Weights of a small transformer language model.
Size: width 448, 10 heads of 64, vocabulary 7778, 26.3M parameters.
Architecture: LayerNorm before each block, biases, tied embeddings.
Training: a variant of Adam for these matrices, 438M tokens, 13364 steps.
MLP neurons of a small language model. Each row is named by its layer, matrix (up: input weights) and neuron, and shows model dimensions 240-367. Each number is 128 + 32 x the weight over its row's rms, rounded and kept within 0 to 255. Numbers have three digits each.
After each neuron's rows, "fires on" lists the tokens most often at its 100 highest values on Wikipedia text that the model never trained on.

L3.up183:135122090154200152124116167146082078154125130150145119131111169199114134100123084136098100167114172188150094137125144117157136136124119150178144143150147141119083125104149162142175129126091147071078088141119096122087120122158137183145167134136089187127069119171097136105115155061143164146118160134126160132149076134112155172110103114121100132113132154120130196159103135122107108155165
fires on: " st", " St", " C", " c", "st", "c"

L5.up1195:194142118095144144126127061059060143132146188074090086158121128156142147141149129084122119130155143114117102177143101136158130119130144126156146109129148149134091173161140157198173124128132106122083132137093148172129154114112109148146124136127097142195155151101176097177157123120145144104113106083143105191203143179102121117131147114141066109124089123131148124108134170174115194109105
fires on: "a", "o", "ai", "i", "avi"

L5.up417:086135134142191150193125144149106148125089094095156108086135054113160135125090056194122118127131129130166162155091095122138095047153160127124143155161128103138150137066171135090105139123118157109148069164095107116097067105123167215124161116184087109093112149147130103092165130139160061140188149157106120157170119173183143106033176184127105147083113128118115161084143127150091135099175
fires on: " al", " |", " and", "eth", " against", "m"

L3.up1430:080060050106151107171134135105159134099145127123167139107118058157128092151142121153090146161125183194115075118121105122155104121140129089136108118109072073155109124096147149111148126127097122083128103157063119101106092157091120039104107100167196102080126127117120198115153145151142129148128069099125141179188160127118095138135126193132141167131145098110123137079173138171063183143122
fires on: ":", " up", "ub", " of", "up"

L3.up1361:133098097149142122061188143125143091158069123176174137158094039177085158161176150141127103094144099130154102125147142180121109122101104176151108148122096125149104174128138125138214150125132160140133122103070129134105103174066133107111100130126094127145145154119206119135162165110142162063143112143118104127079144087148158121172048171087087118147090126099130185118175152192108116102156
fires on: " ", "(s", "-", " p", " –"

L3.up1501:155122081132143091080172099145114109078143147119218146142109105123162150124083146100135101093077199106132097152112072138165150189140121117127149163106084119127132157150136100152088128134180209191071080175103119068063171127126188161133118167180124164095079186144070170128118162133138091114185084142131116157164182166208065144132106110177077143117116138137144147127165143125026150148125
fires on: " up", "ub", " next", " down", "th"

L5.up611:130127154211100082136099127104134142190144097094109112107158109086168106099148139163173125108211168127144151146147132117185106122085108204116101142123108164077148152145125086094140111091098083141106124084109101128125114178167162116144151127209129114130160138111117116090121181060112135146092111169192159131118114209082146122121139141140100067131113187105135145136145144123108110157135
fires on: " K", "k", "2", "sh", "K"

L3.up382:108114128122142109146138111165201079119110167149138114131102093147125167124102078142136148087106185129042150146086103184137142084099134140099123128189130111101108149200180095160148133096095106176094091107112125061093129130149136155086142218104091094156144168180101191065142186087139094128109099149156165204085121112128105164130111167098100182173172096152115149106190135066141135146133
fires on: " of", " in", " between", " towards", " connect", " •"

L3.up158:168125150172122154130152135130125143119078110082212128078140173162109036098086098123147144127094135092120128160124089132129150133081151085133179113119115117102170160083110119096151112092135206119145125146128142116091075150095106159115185173152086052160112158094153118113161172153112107171126020070148149105162136165142101146179065128107141090063081170149139135138137148117131141131107
fires on: ".", "S", "est", "x", "v"

L5.up119:125076080141115138145135188139100109113129157130151153124129085109067172130076085146119129152099166126140127176133104155189158124115137181106117185102136083071139171095152136097147131154126185132090093115185163131059142200141124144152121131163147120152133200121105060152127135101149122158098084085115150132135169119129120158165099114124169097126146101168107120096105124107171095097148
fires on: "c", "0", "esc", " |"

L3.up261:113143133197127163146119137118090177161123145124172096128146097134104078103097142122085115114119174115126148165145142165144065143109160206152114117170184156143103136110128147134157159139151078108073089118134166161152090136116104141117132239116143100147092122126162133143166161111136153180073141096178150160144116102103105176177096085118164126101129099142163133091119136098093093165111
fires on: "–", " ", ")", " |", ";", " ."

L5.up1365:115100159090149140154113134145118124044108148072169095088128124189119145146127086169146145106113136107110160192105080109209134147110130127199145164148069167108118199162127144161168134132149134069186087127159070120063104170106147091081163142158151105128163119144117104148095126088147135161120152104128114145127093158126173099163076181114141142135150157103087127083148144113089116086200
fires on: "b", " n", "p", "l", "h", "n"

L3.up1035:065093139161124112091138131083103116122140113122113108087111111151136096124140219179155111105079167125143114072099124089104159166100142120140152113087106146072113137101142117128082170164188140191136167133139120115104113177110117119116112085164136123101126120139162130141157051110093124124094131164082117084156081063093195100157162186098114077103134125175125097139147149160068139140170
fires on: " T", " W", " from", " S", "S", " V"

L5.up1479:140148144128182091124134097146106105110120123191087080112121111099144079137147118113086141096134092062160168125080129168102143109113143160077136141109093093077103062173131117122144090143113062096140142081135114138137118102181144095115143155171103122155156093116186109127135152094121065189100107061179176142148180127129106121125087116124112065091105154109070126127153145115135153156109
fires on: "1", "9", " I", "av", "y"

L3.up656:119120152160129097110193169034096142150164194131103147102141200095169111116103173146191110185127167143125108087123203116146110127197132167095075142155139107120161122150130163111137131164113163108179178132135138107118141156161065123116177176085082144137152160117213081070095137117160090120110102189113179113142110173109177066170124123154111069140135120100166166126096173109132070170175
fires on: "9", "i", "o", "ity", "ary"

L3.up1316:054066120121104129150176185164109090131130097150107109137089192109194156089107156116170082100104111169170178081129176138089131099130156114110047172141128156131138107126113163124160181117088115148135034147102117109146111100120151106072207148135142129079173113197100187112141137130146117121076088107095154100117127083094134193150130125098127102138102121136132172128092136104149079128108
fires on: ",", " S", "ap", "as", " dis"

L3.up13:058131136107157072132156092133103128188121096146117108144095196154117156152091130134161115106145133103135147086106156155175139092074183117068132155189139142117076104145065142083117161122141119112083148081146129085114100150129104151141145165153068111164127094158135140172126108136178140106101116103161117122129126165168130146097090082122147078130138108182152114126208147114138072142129
fires on: " N", "w", "N", "8", "ction", "ud"

L3.up1493:106118093099133136111097131148123126141177144141125097123170112111106186127118179101128091122107117140179149104136177170151199167144130122115081119156147114115132113114092191110167178168121110110145147055067149109121049134057186143129128154148084189087137137084115099109172091165132142152108144091199166115152053075123125119145095145137156099069062094120162105103093158208089104125098
fires on: ")\n", "\n", ")", " %", " |\n", "\n\n"

L3.up611:100131124143131127178121160126138091108101132094148108124151164116158164096134107132227163172126161085112160141075141131178193122169135152158087121125084118166145206173136086099086128174120134089209155125128116153118149118134115182140095118152160071151100098102121158095175126123152166084112087142172104184096114134158167132155105131146117108134119125126124190169190144141136097112126
fires on: " ", " a", "O", " O", "0"

L5.up117:107126158165089164167134112094113076102053162138108120101119156188129175064128127113066100177075076131116125107144079113119145110084171131173128135191119135117100143169136119160134172120101141103083133130125051099124130117145117125102134136157076169132124077158085109125163079160139122124074051101125157122139134141126120103105125093133122164089104106110139147143173137115107130115120
fires on: "R", " s", "-", " M"

L3.up582:038105082134159186121155196142095079118134147099093100113142137150180165177118151133120117112115154105096134129156133118109201166117212150120144102119135155137136145162029100150112153153085160140098122071093105076144139132131129103122093156081128092080109081151079140157143163089147103123085114175188154120128087070086173131098143112119109162131163131121103128136152137086092093148127
fires on: "H", "ational", " education", " H", "ance"

L3.up67:131112139196126150108074137107108067182077097130133080115097153108107117114102147190148125105142132108154106187128044073152105131154124134135114206182085116125101225082114110126149141100119180134088124183147167117127056135087126150123100131132071072056107075122129152109107112129121130111065095112120171185164087110181145176170089161126132173051101149132122136089112142075096136128178
fires on: ".", "S", "it", " b", "ens", " addition"

L5.up1083:150065112193109149163119099101124191162111046135117136146133079153132085142101188144119161134117138143085152076154155133130129127146102171152087122069122129085172107188169121157115171138115173149115120087080113098093157150152119165126121107140101096129135132164099113072110140123189109149135137202133085181164147113112110102132108138096131106078148084123078167118144143135141195081155
fires on: " |", "1", "9", "y", " first", " st"

L5.up1053:142104055100106130074150068114162115079092140107116141111132124099111139130101119082115138120103166119188041154119200205164127116104202117172165151152104171144098092119127107152127192134086143125102162154158066115102168092156109133160107089089145143130089083125145117110134150149097146086108111192105099137164100148159130153156105154122122102141096158103153120168073122080210084133128
fires on: "a", " a", "o", "na", "ada", " A"

L5.up739:146090123163161160143130164163131078095109145135179123132098169132149169116196088131134120124119174115128121156147106120108096037160069156175171167145094099075125120124182124111172073145103151113135135127171156058078111117122113170081107141147110187121134131166166162101111111089146082163118130098182134099171127107157070095125100131144124132086160144118113122090154131123142119092147
fires on: " a", "d", " st", " j", "st", "s"

L3.up658:096096157187219137155170114077104128159131139124133136101141101183168120136110140162131162167185156158164140104121102145110162137179178177099052089089130079055101143155081140138112140160153101130187184103099138169088115091129132146075130145123127127109125161168068091111119130115233113121097152164117118164153095105145156096136057141126129119065078112134156181159133130173092140159083
fires on: "0", " round", "f", "e", " b", " "

L3.up897:152156152182164118138162098122141144074105090102115118160120131107090099169111116102086129135106103139156133081079152141102074153115079073070133109172167148089143181124089109130115072185102114146070073095156090127147176105171192155145157093121091103120139119098121090130112163068205083170068161150208145193139097118098128132121131141094095126138151128128139102114135119129124074127137
fires on: " ", "y", " Ar", " I"

L5.up1475:166143117126103093144116102149141086127132142123118102128124098186100138117083143149159136152075149101178105141135103140132118171138112139111170185147145110119102132184219086108107129061129121123071069100084095063091068145165135123097115123136118168183085119172119090151155126120141169079089150154149150198125090072109152060155138169118083110170134159084119199061144080131151148116153
fires on: " c", " de", " C", "o", " of"

L3.up1181:085142150127107079104200087091113115202192159163165106129169158145122125128142129093115158128163145128180121075161089170107164129086060119137143114083109168191103158146106144170173187159117155181113164142174124116150163117077152140111085087158046097113153142157139133136185180116109114108131133130084114103105078107147116158056131096109085134109109205113083184190093148114122104103179
fires on: " p", " c", " wa"

L5.up424:107111087091147115185158119134044080147066120060132086109038144181121180137055145124187107101149091126148126123130184126191085124149102108094117184116140048104176082121151134122102109150094129165153132126131136156182121146098102085140132173121119131120136130127159151093165118117128133168150157199135125107169135107130178140154079114091136077130160091102094106161126132146150158065199
fires on: "0", "i", " Park", "'s"

L5.up1118:117108106183163113125152159113132127152159170113140142114177179129155080147115126115158141121047102120117091119186085148137105128120123151148113152115091084091107153155067095140130139072115135167176114152175105046156124103119151146159102139180109084143163101076138110134126158113116128067089092109107109190072096107162088148120099161103147145081076139184156135085147121148107123136180
fires on: " C", " comp", " t", " w", " Cap"

L3.up1137:103157146096176115152124088139130118165142105104127093128089101176090091124046156180074156142145076134100083171049143113119096096163178128086134111124085101157142109126194131126138084101070143180103145190148145103158097133190139111083144173182116117131144139151114137125130116076162141147062178155108092091099145135063195090095102133092118153172129130126097140106126156100103175152179
fires on: " of", " de", " County", "al", "ie"

L3.up368:133092134165114093040135141146113130191106104152111097138146105163145153121120087106143125125179131121153086194151159142128152129118150124126107157106176100128097112189077142098090127095163158147135155133046151107118132086090129122146122100161128170144160099113104110165144049121145107168111159175126168129073109145088113125161134074118128124085150088139180089137114178121185094148124
fires on: " her", " his", " my", ")", " Her"

L5.up296:075111119125108075124193107128123123135133222069131080102116145184094105093119125096144231084106066095118086120145128122186150164121145139179155097090104134151073112123118079142117122120092169150091143085084085139103138193054085131122131095151104097143133141125185149061130151128082172051127111128161172148108057117159173126157139130149050127077134072107137124146104116177163130094130
fires on: " f", " comp", "'", " c", " too", " Comp"

L3.up618:178107075148096103112103118186099098140152168098123091103152147128169133118131144138135163077099110075083140102124097069125089096076095119121117145198081112121106102152143171189142126133149107176148166123095145171162090102112175088105047117144114132103228123127082140103138115100178148145127137082168169164144098138133122144107090098197110124140126170097116083088161152105112103119176
fires on: "field", "ard", "et", " (", "ield", "ingham"

L3.up1470:088145112170121124112168095126115087108133089152091136132079155130130119126078114170142132185150112197139111122109162141092174138123139208147104063111078127119060087131169106150149199069066165127135127111118124113105123113152074162119125131175089158093137102099181191138158134122119088178101117100114151098150130095103170126106091109097172121125100109147140161127123126161136101101127
fires on: " l", " c", "n", " ", " p"

L5.up579:143085131132089168122111079149164121134107106143139138191137174176107185094098131126137121087145181162130000137136193120148142172167141112070127104132154134109131101136181093135153119109217120155097100109081090080123107166082091099072128096141209128149157075149128186102129131083155159136146097161090192112088092102129124116156117119125154125074125154180100115109093155098111133104115
fires on: " her", "'s", " their", ";", " his", "aur"

L5.up1509:104075136148136143149181113218165109182133125108113154110080147178078161052056135111107138135167109126075147142130114123105082221146184182107084115138139088133145131141110147123148125061120159115115144157147108118130163172151139177161172130176077086133103133115125149043137170179196091160115101099159128182101096128087102151127119085158149134054090136083090142164108141105145126161144
fires on: " by", " under", " U", " in", " to", ")\n"

L3.up1377:156118081075093139131128099093175149146068147174167079232092104083133129116082090143144103117132124185189176135140085141103140156122093129116123144113138120129149149122111125124114137078093139123080065115170090135103141157129078146121128148112109137131128123086108112132134179104154170123108091078128125089197159107134105158123094159146147178097081151153125170081134115165135093140146
fires on: " school", "-", "–", "'", " |", " |\n"

L3.up370:056137052060155082104168137126106107143191154126081115165119117155125157072133091158133070176105205144163074179085162167130134119132148049119153139151093120105132094195169118090118138104119129167089147109096089127070137126149107175121084116147076154128159151118121085089180096039127117133100101133168118138138137007192160127141066123163169075116139103105116153117133118142138077093164
fires on: "-", " album", "a", "am", "l"

L5.up289:180117122126125105134162116113102081075088149087094078081134135091119072083052132173118141142125163121156119090127141147142146165166163119093126131179189083124095059130104097117182092105162157087112155139126128117137050154125078166115137125151143138171108082059085185107070146081235145104136105183119152155170128133114156143179123124114096092148162127087125171112163124045126182162151
fires on: " De", " Se", "9", "2", " ", "be"

L3.up846:101085146112150171083162095183093136079146146162146151135134112085095071108110138092157069117062174147079168087143081176161127095101153112105129109142057148131124183137119120119182121150111167105126098109139144093141073157155110175121133125175137127207120148157183170122129154141132152158147067065158139129128084192162125134100063134147104092179113166072115132152161158119084048135103
fires on: " Pl", " M", " $", "per", "ris"

L5.up1269:120096078120075176153129116140093095114094153084091137133050129148129188121076090124132089084132106143133135121166138165125167095171145130135110150137118098109147174164138167137114100124137183182073126089063129099080089116153155158165140176110067127155088122138125204094171169097108143114108173122140135165118110120121125149164088131131085087200206132109154139103131145073119136126140
fires on: "5", "2", " cross", "3", "7", "1"

L3.up168:122074101151119154127208102137122091110105053163142103124110147088150124064151121090165121125097129088118160151106130174148149181131101125154136144175126165132162144165107161080138150154104149153138107118157099108136051143113093120086139086100166079137102158087136071108107157105091138080149125143121137161100076103143104123160080182134211105116103106168058116130117143132159096120135
fires on: "at", " an", "ator", "est", "ur", "os"

L5.up51:157127171087144089156109163150157144079199140160080123149096121102127173082073161073166096162114138094116120087138140184105175101164139138112143126057098092103129095125181139120127172145128137126128107161086114164102147153162154154104140154085090143124147117162000133129139103115072120124134125119141133108184136168104161077076117123106175148105142159121181107112142181130092077096090
fires on: " to", " |", " had", " District", "."

L3.up1263:176085097091120150147132119167131136114135118107197123139129143125109118086094105130129098148143112178116165145107091161169096163129107111110082084145177123153146209138162065102174141127122160142174133062155119143128157152100155171110147195124156129180200096187119054115142160097182110099155090108103146120155144189125184160171064103169156127133122121128115149141159147155127099165093
fires on: " |", "l", "p", "ed", "I", "erv"

L5.up847:071131134104152138086121095103124134099175135117100136128092128151182140102132168114197112146103121136098157192160160135109180109090077159065179132156159107139157171143138164196119152165111180096080118088088142150085144124133123132104092135136134084188144077150082121090181147141119191147101086105138054115122178158184153145114050120105122119163139113097112095100101156099110140091065
fires on: "D", "d", " Pr", " rel", "st", " cl"

L5.up1152:056133091177103165139130140153091154117170160147115125105126204100067130177099135156090094158135072082141126123140087163099134104135103098117101148179137097106170118104093128132166105147094179119153148120145102091087147078118154157099118125130163123130086128162165160101133141111177093135082149136104171115139122127049082181094134181126139069037108138141134115140141109143087113125055
fires on: " the", " and", " of", "(s"

L5.up205:147107089117189106141145158127118149129140120061091102097146054159132205053147117127117157123158084140155157119181075155088141095137123130133129154079136124109174064146159145136109196095148132139110159132076097124181102148084113128047127103115088118149118182132196161134177162117137089091133130166149062184164133136173134076107144153125066097102175101101180085120126182124167176051118
fires on: " ", " Comp", "9", "–", "1"

L5.up1313:114135118126101128092141092102142130125114120166146128152148084109172155085144118110147128107087042138188108091089140188117141062087116173099156110137144114114109127160108048180144084117105091060078083123169114127081116129150116065091118076184099067140146144135141103120149185073179164167093123159101163137156094122160129125091154080101112073072080152113159102140122119136170102188179
fires on: " ", " K", " C", "k"

L3.up1158:127031146140107141065153104106081171143094104164168135146160085170092086171073128074165116187130087098082092087161181146141176118126158117144179151102151136172159142178202132096097139145140161149128163160120091139148074094099170094126073129152107135070070161089125093075112178133103160151061094127134178123186090137050156108083173190168102071142125159149119109102121103118136171151066
fires on: " and", " N", "2", " Ch", "ew"

L3.up1157:194195098186151092113124122059143086127148140166112126108112135139131143152137103162131182116131152124128152138078108156121172154096146161093132138125105136135113136129093110121107125157046184142143142114147147137153115149101163134100124145164191097062149140090134123110095139099193136154111143080139069151144119093147153138196118136083216124108110112148134118101139149145117103134102
fires on: "s", "i", "0", "ah", "ham"

L5.up218:097130135167134187157111103140145080157140131153137104125079105153147114154071150113145132164135130075061079202150210135106118102125059120140102103125112181142114131185200114153146100116178150131161145119123113115080093156116146188148161156139160067132109082093133183088164150108119123139132155131136209192155087099117204150112133123114101136103171162155168109112107125107149099141199
fires on: "0", " b", "1", "5", " known", "8"

L3.up575:129091074127128111112099100098148119080177099117130082138110108143142136114146100157119123141089178077087060126142143134150137101156123105150158126094096105130105154135081138142143185098157103087135094108130139125135103149122069203077138168126119047122134141154145168097152191107164057165080155120112172181108140101080150148133105163072137148104184047148098182099170122107093091131087
fires on: " in", " of", ";"

L3.up417:087115079151060119113062070144195155079150099142075138140098145137114131165147100130165085118082178156051138183118121109142133148093167146107167140137074154144147105158186113151120099096165115152081126126100175133115100118113122083140010089141091168105090105102091111128118122043136117096155121167122122116138098123120105114131088140199079153112102142105101142167110099130190152110127
fires on: " O", "A", " co", " record", " Co"

L5.up328:116148168166133127091146160167140147056072131204105129165144101119147111121088093113146112126105162149216087097160168146129147085172092100133187118133100102042118148125151090071146090067142112119141077136129120114102093100197121115109112138092126153134121109122123161108140081137119114168078087152171113105163095152102076121145152155134075096064083185203083187055121166089129143160125
fires on: " was", " and", "-", " |\n", ","

L3.up230:048122152126101155144135148061166147105126121154134036101144134129129112099121141143159174127129158102134116175138132094118139134117181097069159140120103118065114143125127180119170185071090100085110034150170047154116084131161160121031125141114114158115138135145164123133123143160081139130110096110117093178150164083080151089189092098190126118110124176135126150151112124046134086088159
fires on: " S", " N", "n"

L3.up1218:114123139117124153094115165139158136154141129088135133117144134170144118051074140154166038140107153126125138084128150059105108122081157157122086112072143169151163140081195131073150114094151112149113098176107166119085100135132108135113162167111124180151143121086128130189100184079102141092103135117092133119128147100096160109153090147132130105132187146163164125141147097106118110143112
fires on: " S", " V", "av"

L3.up734:140052115150061146110162102120201152126026111167139043150096199119086175111109133169133150151101145107107102137113141094113097151153164138093147138132150121108158124165142116087131113155069108181132100097133115130112075120116132127153102143130087191122112151116152174116146180081170121169116166191119190187127150112142121083155145122165164114099113161152060094141146158146100133124174
fires on: " her", "A", "ur", " his", "y"

L3.up1371:165109107094136148111138145130125085084126090126190136090161144140120092117153166073166156124154166129080121128111107141102173166159122155163157155136135089134131170135150158167124156126138066106155142090150081086149076145139133124113169085183213115113147117093090118124156155180062114110102113099175096126134152187116084150136094152093108143093118151144094168142102136176096080162107
fires on: " R", " of", "U", " r", " a", "1"

L3.up1488:142116137085188089075119093113115108200144095131094083186092086092183140085132105169184092141190155127146158132100096136152126162151106143101065053101157087172150160139087177165162187191051102075153156148041084136127135145172089107151094189097137114106071129150150124122084131129140130136105128183142151129142090133124114198166127184160115078126146116151140168058136188126161170145144
fires on: "i", "u", "o", " China", " Ka"

L3.up1434:159135077100161108100152151124130142166109145101070111120098181153153120075127156122137109117163137129191129166143182097161130163126091190109161128115064131143121159130141143143147139199072136133133170124141100150119196212144165117086085098124107120095172117118152156100151139139139093139096099118138100180099132094130168130053120107080105126123120071140147191131110125142135115175164
fires on: " of", "O", " in"

L5.up651:117118054103141159215154168100191166117171132140124134111097110097169165122116136129137119144121146125122149154157067121143156103169124148157120124137163133114061172107130084167139151103123189104168058066112157127079119166063138159113092156148113101165083135123118090127156143160133107108162109158119148192130097129137099170117114149145063054161096120163168153186205139133096084126131
fires on: "1", "2", "ell", "et", "_{"

L3.up1130:157052175115093126127138103080145118146157043123158123094142099089181090108176105152141115057105099144152143142079093118168096104109115153127075173188076169148164143111134126177149168140151190146130119093113137145080104155120059132124108105192119151114093151134187152122159151091083160115106140099157164112128137135104151130194146088136040146124156148158132156085132142180175128120166
fires on: " made", "ing", " produced", " making", " test", " ."

L3.up967:095126070153125150131121145106140086103066081161155090078115108065128126117088096177133179167101087160060090167147138107110171142176122129158065137153131109171151182141167131103195125130119066112068166194180065152099091179161119130046130186168144093082145166127179089122166107144097141149126114132142102094119158125106164074126103205111154142080116155138104158092115126163130118119210
fires on: " a", "b", "m", "st", "al", " of"

L3.up336:113133125128086132096175096116109130110096223164133110151185165147103138165097148176172141134103148174163107177112121171139157132141098118107139143128113126106116098100138148150126128134116137083141112104165148115073104126073140159139080069161157095121077152099206126077120140162089143117107169128106111116145122147149136153169144120163081097084065158109101124132150122123089132111094
fires on: " ", " the", " a", " |", ":", "–"

L5.up1507:141130133100144165107062114124148102131227129097145179147131137160136167175167169099166096128124142124149198091157133101125151084180131114102172117129096117116126097114148135139121172171142111147129168120116162118196095094083148073094142162077118141097043149162149111125152126134099104129114128092073172115169132147150173089078099093017108119147136095093099115129134203141151167104109
fires on: " ", " of", "9", " during"

L3.up403:179118100135090103110129129110052163125128107119111060118045106129166130078096130180175114121151130150069141092136151212208062136110121124124123169134118106169085140156102090113182105143091123131121133147081119079116147134107078134124082163137104196129043116113147164139117142149098135114151060140142159056102148189114198119162072137174151133104098085146106141074146175115126141100159
fires on: "i", "is", "ard", "e", " Party", "ch"

L5.up462:121100161205108082126145143109061143152099154168111123148133174090218089121079090163120143144141129118165065167114138168159149151158082138160116180140122098122207158166123169059083143142078151129126119146126132110116154133186140142146157131068159095180119122147111103151105098105217115162119149125102129092161082197166086083116103141130204107140154074149108181109124172135142141114127
fires on: "0", "9", "-", " board", " h", "8"

L3.up1017:111084130126140134086140095162129135097131164181119120098137137190143079154144162118167137145149176153111100080076143137120155043081133133080144084129103129089110172146165147123104120144053145147127068164142079146131086108099080133106122136151123113124112152126157050116137124121086126101118109148145129089150101110078084101149064156123072134173060160122118165109096120118121149146148
fires on: " N", " C", "A", " P", " D", "T"

L3.up784:130107187117123101106162109153086101104149185137148099094093128188123172148069145122116155100134150134105108167081049103145127119150117112117125055168143159122155125121123084129115168101163110154076115149112071082075132138111089137169195158168138127156179165116165126081111141042117079106142141135122145154097125149156219100053067104168130120117105079134151143173164154078128110090101
fires on: "k", "S", "p", "g", "l", "b"

L5.up1007:155137117159077087125148103124078153107117150151102149140185070163134167126099137131132045141072216176102093122133184131119157173129126065105110148163152134148133102110184077107214112095161109094091133138095126085147129155151141111125151122138087135096137099126124122144089147148135068174091129158087164113152090151065118154139139131075117110116069101124104114119136150090142105170083
fires on: " |", "2", "9", " (", "born"

L3.up394:036142141160163112128194093160140083166163113127129111110087140162145132099079153139111195117102104124178120150125087149168176157105149137076098186173184099105099170148137160130162128075048143122118122114173109097102111123171146137107121117138158129094099152106196146180138142145151134154074128133094118128117108069169152218171033135138114120174099127136176151090130144139122114091176
fires on: ".", " b", " m", " d", " sc", " c"

L5.up1236:076064112173140161105134148104127132115120124129084123138144176186144154140136146104158125134091150160168121153148112172086124162124181146137147123088088129066116123152115090099126133149112162102113125121145098088096137098160114150083079111124120071130114139131136103101109093103056132129074126147115086173092123167126121189140033153071134164126134129153143156118088096171114141145147
fires on: " of", "0", " The", " W", " for"

L3.up1449:169123145129135236098178102120145126133185149076143096152109157086122133142180110103113158121149153107167092112171121147148139123169104127103128131126135132101109092115111105125118104129078133107107081130165158105087132148166130097153117111134147159166144126142131170069112142154086120183128088093204122073116139147099114120118144145138150115090124192116117103099138211110179092137126
fires on: "ian", "ani", "rian", "ish"

L3.up92:073133131176133148136189143125150087126117176104090117115149096108109120090115190117192142171088129156133134143107250137164058113171124117102183111107079047153145097107125137162067107078156125118123097109140195086126136115134132081113135081165175107137111040127201101102124071125148130155158128146142188143164149126147149131090099112081107077140136143129132096146115125085131112156142
fires on: "ie", "ion", "or", "y", "land"

L3.up1079:105113154090148147150112100065107160104171071125142076086127114205162163094069144108143120169120169154120160137118095104066112100133116182126136126082084149178174099076151119150103145130076132176133187139127112203161177145136148088131147132165158101113117117092127140128117117121152195144102129116097205155117085174109109138128101143114144160142094066174061187077183160095189097106137
fires on: "V", " and", " v", "im", " due"

L5.up936:141113122091138151112130136141147117089029139127078146119122132096121156134056089116162163130130116112089120157165174121161102130104126127133119163165145121153104182144139088147111111083065153135154125131112110150161116069127093148142096175105113083149125130168161106141112069095146183139129130118115174200114169104132182157134108170163057137128166093196125092087114127121159108127177
fires on: " of", " made", "er", " private", " sold", "\n\n"

L5.up1381:108130115158082135190134177105156105131137108125093129121069180144140125149103174180133143136127120080091113134139129163161152154095115188130151111121132118161113119120129138129173174049098169057148091094088178117129117155121155170141170126153201125140150096157102126069179132132089129103174133143139215131129107112108157160155152168110090137129105091154171156130159134128102175110206
fires on: " ", "1", "7", "3", "2", "9"

L3.up1336:121123161118103129126146141066089069130115106116092102156134178148146139114116166171184198094201150149109132164135122113115109161185126164111095110125128120148109112130127126089127097116118124118129094168136157097164122114106115123162148120114180119086114092102108131138114074116157114139185154184119100090131131197143157133155099175145127156110188108077091193118072120100140181159149
fires on: "in", "i", "r", "'s", " |"